From a checkpoint of a small transformer trained on Wikipedia: tied embeddings, capped logits.
MLP neurons of a small language model. Each row is named by its layer, matrix (gate and up: input weights) and neuron, and shows model dimensions 32-127. Each number is 128 + 24 x the weight over its row's rms, rounded and kept within 0 to 255. Numbers have three digits each. A neuron's up and down rows have the sign that makes its largest values positive.
A block is one neuron, or neurons of one layer that tend to fire together. After each block is what it responds to, as a language model described it from the Wikipedia text at the highest values.

L2.gate296:146132146136144158148135123145152127120175136123108161111130125136129148179109169151083128134157113161096182104164129140126122167171083145130131092147145117135156121121150166142125097177138134167134138124121087124164105093123177102121147121155087087166116115079081135147093124128113176144
L2.up296:127123140105138130124172173146103148104170111139120128114136084125121161169097150096115154151165180141115143124139113148123126132126125162166101108117176104115174109133160143125114140118091080111163130122128128157130157094152128142099124079155139144155141136103072125125059121136106189148
L2.gate388:143086137120158126114116151162154157151129113117133103091113067099113122096101151154167132120150106131105179107122130097131170063104129153168130120146121107124131144148108123116127123162143118164142099099137135109160136117121152104148138126097099113116120095108100090174104144126127161120
L2.up388:140109146126142128161129103129142105125127071110092131149141098108132143117166086133131142153166088107100117093118122097100148110146131168138104101128141134177104147099130110120114142123118153165141131152135081125178099149125130152125180185171142184177132129134135114137134142132151165119
L2.gate468:147158119120119120123140172117127122115114114127121107097144102115110139095157101125099129148130137122154147136121150093154181145064129134143117101155136122127147109127118110150126131076149115132117175141140111141149127161085158130131140133140123153156175155094107126110116138122148163135
L2.up468:192152098119144164115148153147122133159140088127145147075107102081133163097114175171131151130124142118107122126116138126173118110135100128116128161127098076105136133162125103112137160151127120122148103128127115174107145152187105102142135163099140130147156107100153139136136122123134180116
L2.gate559:138143143120115092113135124100108172127168104121161107119164111111148138129132141125100165154141070142141144077155142143095163147179098129162098151164134089148163128100088124132087096121114118128127081113165105117147099094110132155128132131136110138153082103083149145141115131135119119141
L2.up559:123093101137143119193143117149154121165184113132139140146132093140116119114122133136119140183152111148151149160125172144151103137130096133106103153158114103144120102111099137125096092162139138168114124129159126164169143161118095129130133108137127131103122107096140137142118127134152127169
Responds to: Transitive verb endings

L3.gate930:094132055120174111108138115146097145076114143138140112112132107140098107116110133145163142084170083113090147130138157113130164067164084091123142175152107085150125109127074140125156150106112125173142148121126151145111085112137095139121130166108114126129104112075166175126163139122111145113
L3.up930:160160158114095155145126126063135127117173137119126135189119126149155109114116111098143157127130104126154128141128117170133157130152118152070110128100146123143136140145127160149148162132168129157168122155145147062111148168142112105106150137161153133137117163123086116135142130102108122127
L3.gate1015:167161102148137129108127122086126146161117109064087144168105133134117122138079108131100150109109070163121116089133091119119118144148115147140126150184140150200094147114130136118151128148143119144153127113125110160133148148150121114124132120147119185151132145133153142108130111117145093104
L3.up1015:121137145181131146126081163100166115120153117100124110150124112142113142125143152142149120107121119119103166109164150135139114130109087136106081101093128105131162111094073120123136137113150153153129161139151133139185118152138097125182115162165113170156169137143137121105139149130151136149
Responds to: Preposition after governing word

L2.gate228:143119133092122097154134127136100132147186100132124159157123133147150122095115134158130109136099127168120133113164153150108149113120153152105105151165134106154107112139129154116160132106148101121134114163120122092154121176131112130111141100149118111136112142133093133111125128134143133138
L2.up228:160122083069132110139101077133128172124170091146137132119140111162106141138139145106145133086178126150131118104129126135157143164153124114104114127130113101115114141131121115139143130169099133142108128163145092145137126161150140107127151105140179138107137113133101115123105114124103085134
L2.gate376:122165148141091113108157152128133128125083123137108143142124121112054156112113106108142079116106136094121104146117128127081109136126162166123125116125135134138117133084146094117160101119114114103109183125116154124131137143178147131147160151103153111129106125127166149108101158151134157149
L2.up376:120090127110127133191166135133119108109105111114121117145080109124136119139149109116073156147149125156139193137128120126139137144163099103153112144108120184145114129121122100108144095121139151164137078111156083152121124130127161102140111118153131121113133149136118110102070127135128153156
L2.gate820:159094114157140163112146095100119109084117100128160093122121152142093143160143138142123143156107184136142132167140117095137147138120107142131161121167133103127150103161172146115097140121113154160102132159129090125111129133151173088111139111145105133133119127099119186114120091110137131128
L2.up820:131097078133155083134119166149108137170100101159109128144111088124156121103114095144150126191096141133160099122148108150155074137115110138158148098097117109141146100119161093107115136103118113136128104131140110157136064112113122139127110141082134122146124109142132110137139105129125151074
L2.gate1005:120117090113119098113125141138152091145128132128096133107114123121099145122146151138134149104169132145110135152152123099089141157121136126121102152097087100126113131149144138083132157102154164142148109112131136164164137126155135142121127134133147156126131125163141130073110114099147148085
L2.up1005:134120154115134151154098138130113121156150092162133106118144125153160130170129148079112189125109179117156125102115101131141109160156132125103128174170103115126166139140149141166135135077141139084081162128168156110143068091118080141114146132166103090165134163125146165094107122138124086146
Responds to: Word-final name fragments

L4.gate67:120108142133105107141168126126111174148151101135146176113117106128126129111119143150145131160146109067164131178150120140111125120184122096119149080128165165132127209161092143147137139108134144138148128109161107142119104151125148123139122154125131084102137124106146140096168164115133151154
L4.up67:147144149124128092126107165094121165124144163111156096114154134109129105154112117154157115127135110157116106132140122086133168108176149146130120077139103127109130153104107128178166114119119131165097098104146079150109150122108125150115149142124131159137113155109133139109125130135183125101
L4.gate121:135133101116131140141131121142117148122132113132143119122166121136095129076121119121130154118086129127117135160098122130166098162158122119129099092130142135104109121146167072107125106121144113102084137127147117131098106109166153138141169102117129155149124126143128137116106146136155139103
L4.up121:091174086176140133140147124157110109125153167090108143138129147106074139137139127144175144152154188125122119129119135112151201115147125180096131130135143123077149132162155195116137107114107133155113151118119089109163160123077139092129160076126123135113184148127089151101147112142127080167
L4.gate582:136124142115112118149118166122117108184140109109100151141096075121138136119138094121152163153154172145159180145075120096133119120139143087106138136141135102124134125141152148109103126148126138138125107157097124157142145164157121134109104143141117126144116144094145122081186101107139120093
L4.up582:119107155164163151138125106133134122152111125084144140129117122135182132199152146090131177158144169157130105114152122089127109098160114117132101127122149142154146145119101111140152136080173085173127123123124103090119147074109131179137097106142179146118102100100158127082121112113127128175
L4.gate683:099145119107129111136093097095143139126112109116129129129112155110125141133169122141156130119155150144137123100145134132120115059078149106129117150139097093095161108149106082133120127115126132136123103138089128132109103121134129125182121080134167125153131124123102173057136152133119136108
L4.up683:129089189142127119118136115128112152086143130098102087121149074131139135155107124093131117128123165100101110147126147092100147122168151150111100063180170167154136149139107128156137133108158099151099135148091123093131127099081139150123111123170134137132135128127165124116161160101111179167
L4.gate684:128147101130125132121133134109107102128126185171100122137111169140121132137125114106171119168114134110094125115129163120144126142150139087165136116120116127156159139128130188112135138125058111111137112145131116138197138121168158141136119106127130128130129142148112122152172149116080147147
L4.up684:112138103185165164177139111137136124141141130129145100109129134147112119087113070126137103113163110121105112107127114084125108136139121120168146117125104117122134125121142131079102138136124118134120146114166112119137184164170122145103153101115192134140123139122130121145137144096099101149
L4.gate1000:120113135096106132145164182139123142092157159132186114104156117140122163132170119118163142152170125121126153170123162130152165137149153082145093148154113145135158135163106152162112133102158096178143175146137141113111174132153127157150144118086123101148092131143152100136151139098100161118
L4.up1000:138100129077154095126172125095129154141121149121178144123148113096091155156146138162122162122157161157092121108142139175153115125165133091111142126168118152146138158142132173122149111112126068177116122122130157116153121101143150135142179110094119106127092109131127101114131143099107153145
L4.gate1213:124113120141116129150121094111138156084174171183087154109066109107117182122109105130070122181145166175101120125145111141140109123142145124112164125143154149106153152172153127148131133153136114132086150127150127093150143131113125147141120110134115106102121168101080086117138124126147121152
L4.up1213:158104137124133148165115172101119134111153127171162140152125134121155149164169147130180132110149103149124175127063118118144101129166171118143119130120161129122114135104111121133147116135118080156108088116068121128103149157150131113141135138123140161103097133152138103133135154110147160168
L4.gate1247:099125133109136106151162099113147129122117137124062119135138118082130157138123138154126157105097148145118141140114110108145137135137116130099112120147134136123108115147173136127128121141144133153142150071133117133125150138157117119109117102116124135142180134133154198115151107136145117150
L4.up1247:128112122143112136155104154115125147112146169135124156126118146134122146165145125157141136126122106103123155132127118108118112147131134090079128158145122092126116166105105101090147126120155136092154098115121116122136131148161127138084111104130119153103111147122125128127129169142144179144
Responds to: Surname-ending subword pieces

L4.gate197:101146137131105088105114142165132142150119128112076132121130104137122163125076153125099100120090145103129138127157163104111085116162140141116118118182140108114142171175127097149107116091124110106128110096171103149118134137097121123111160145138125128115106135152136140095168107126147130140
L4.up197:116118168163134144086113118115143180095153127142132146161114123101147178105111099103099142095122140139166163120155135114090126096142118105100088119140116116132154096083107116136126137154144146126189091160129074186112146144132102136140116147137142113134120169165103116129084145143082121109
L4.gate296:120155126111105195138132114091148125149111142135101118117095113135137111127146144120185130152128143120142156116100110157122084140126114128135129123135121073124159143104178132107080140096108135124119151119141138154066135128128122140136175124116131147112144169130141157102156142152109116119
L4.up296:115119150113162095134139152159146155091141157135127138113133106098146128116091143165141126116112123129134087131104115123126095127134134198138158106127119135111090144116134173156139123138090135178094132114137144125143115122126143133108154124134104091141123178184157167161113140139157132180
L4.gate327:158162152105161124174079142113151144117116155093106096125118126113107190111135086121150143132122132134082136097127132150090158132144164117176103087189113135085172178117146131145170149088112124149108134142135148070137114159142121149116160140119082116113171115103124088118112103138141133095
L4.up327:131156186114104135160096142128081098115096111112100116103163104112131151124121125083139107149108122142114128121055134179087144142172195147169054139138125122108143135098143091092161112121149094146121126118172115093150114162105152124096124089157102136186177145101110094098126137156122152131
L4.gate560:161143148095169104145127127114149148147138116149157113130120122089136161140154154111100117218110111145127135102149126148134134121149133137122129123181098132108171154105154106114163165143118168111100112107153097109139093144126136130129179165143115127168147106113130143148100122139121143131
L4.up560:154131171132078142170109092118127146152105138123099143112160163149152127114135150140098129154120094140144125131121161142101200166158137101135103100135143104119151181130163130108162122138148114144094141126093083136152111144098133116118136136140142154137136121127110104139126109126098156116
L4.gate985:120152100129143136141129131115100150170132082107106129099145113134107185140118159145118129169101120166106171124135106164055104156129137132149139133156140122153125133121116144148137150139167144134128114110089131111133070120092144149140094121122146109189137119162102112082129143155122120151
L4.up985:130156158081104112095136143128135121102097127119123104111106129153161150148128125109127128161109129172145126099091133111124152131123160131144107140122148109116112120100126106105115093094112110133138103132144087138166090147143104134146086117124156107090099110113120103093105150074115168104
L4.gate1185:114139140117128148156135148137165135155112131121126106128099145131134162123141115119141132133120142128095140108133158096102132174138105121102132105122173079107179095140079143102104124120165153150126099133116154157180086109124114182131118097173148165167131131122087133161127180102140150100
L4.up1185:141119132094129122105101148102154124125114121095090109145135120131095142130162150137159105115111133108150163175140094088107173131142136145074087085133120116125172067125132172111114176114141179106134092116145110167148129113097121142100100110118141093110125133141102130119137091151123128113
L4.gate1272:132140144106127120100168089101117099126134106123136174153177119167117127163137133114135091165102127116173151118119158118162116133142117167121089112165122134143125111131128141094127176102157135107112152133140087106121091128149147139161131107125155120163142175129114094147098152142117156135
L4.up1272:127140136129158132110134094120116127123149185093132143122162133148111181178157174097183142141156100114113155134183118114096128148144120133137131111096147128148167116131112132148154152141093155136169125116131120122169137148034095113122149135134084111182131108175101144118102106082156137122
L4.gate1338:124174119118089102138156089166114162125167109112110113125119152113165147096100132106122122150101084115158159097122154153121160114166102104192114111174115143165139131135133112106090125099121183128139144137111128083124114152057148147113128138120142117134157109112141106132093077150088146148
L4.up1338:122103118153111115144116146102125110130143146074139109170120117128149082171115148124127116116169072133120131075165089070132120140139139111098120116168119133160075128129115113129125135150155196124130112131160102127166118116149103159128166149088132178098156098123135129124151155142125112108
Responds to: Verb stem completions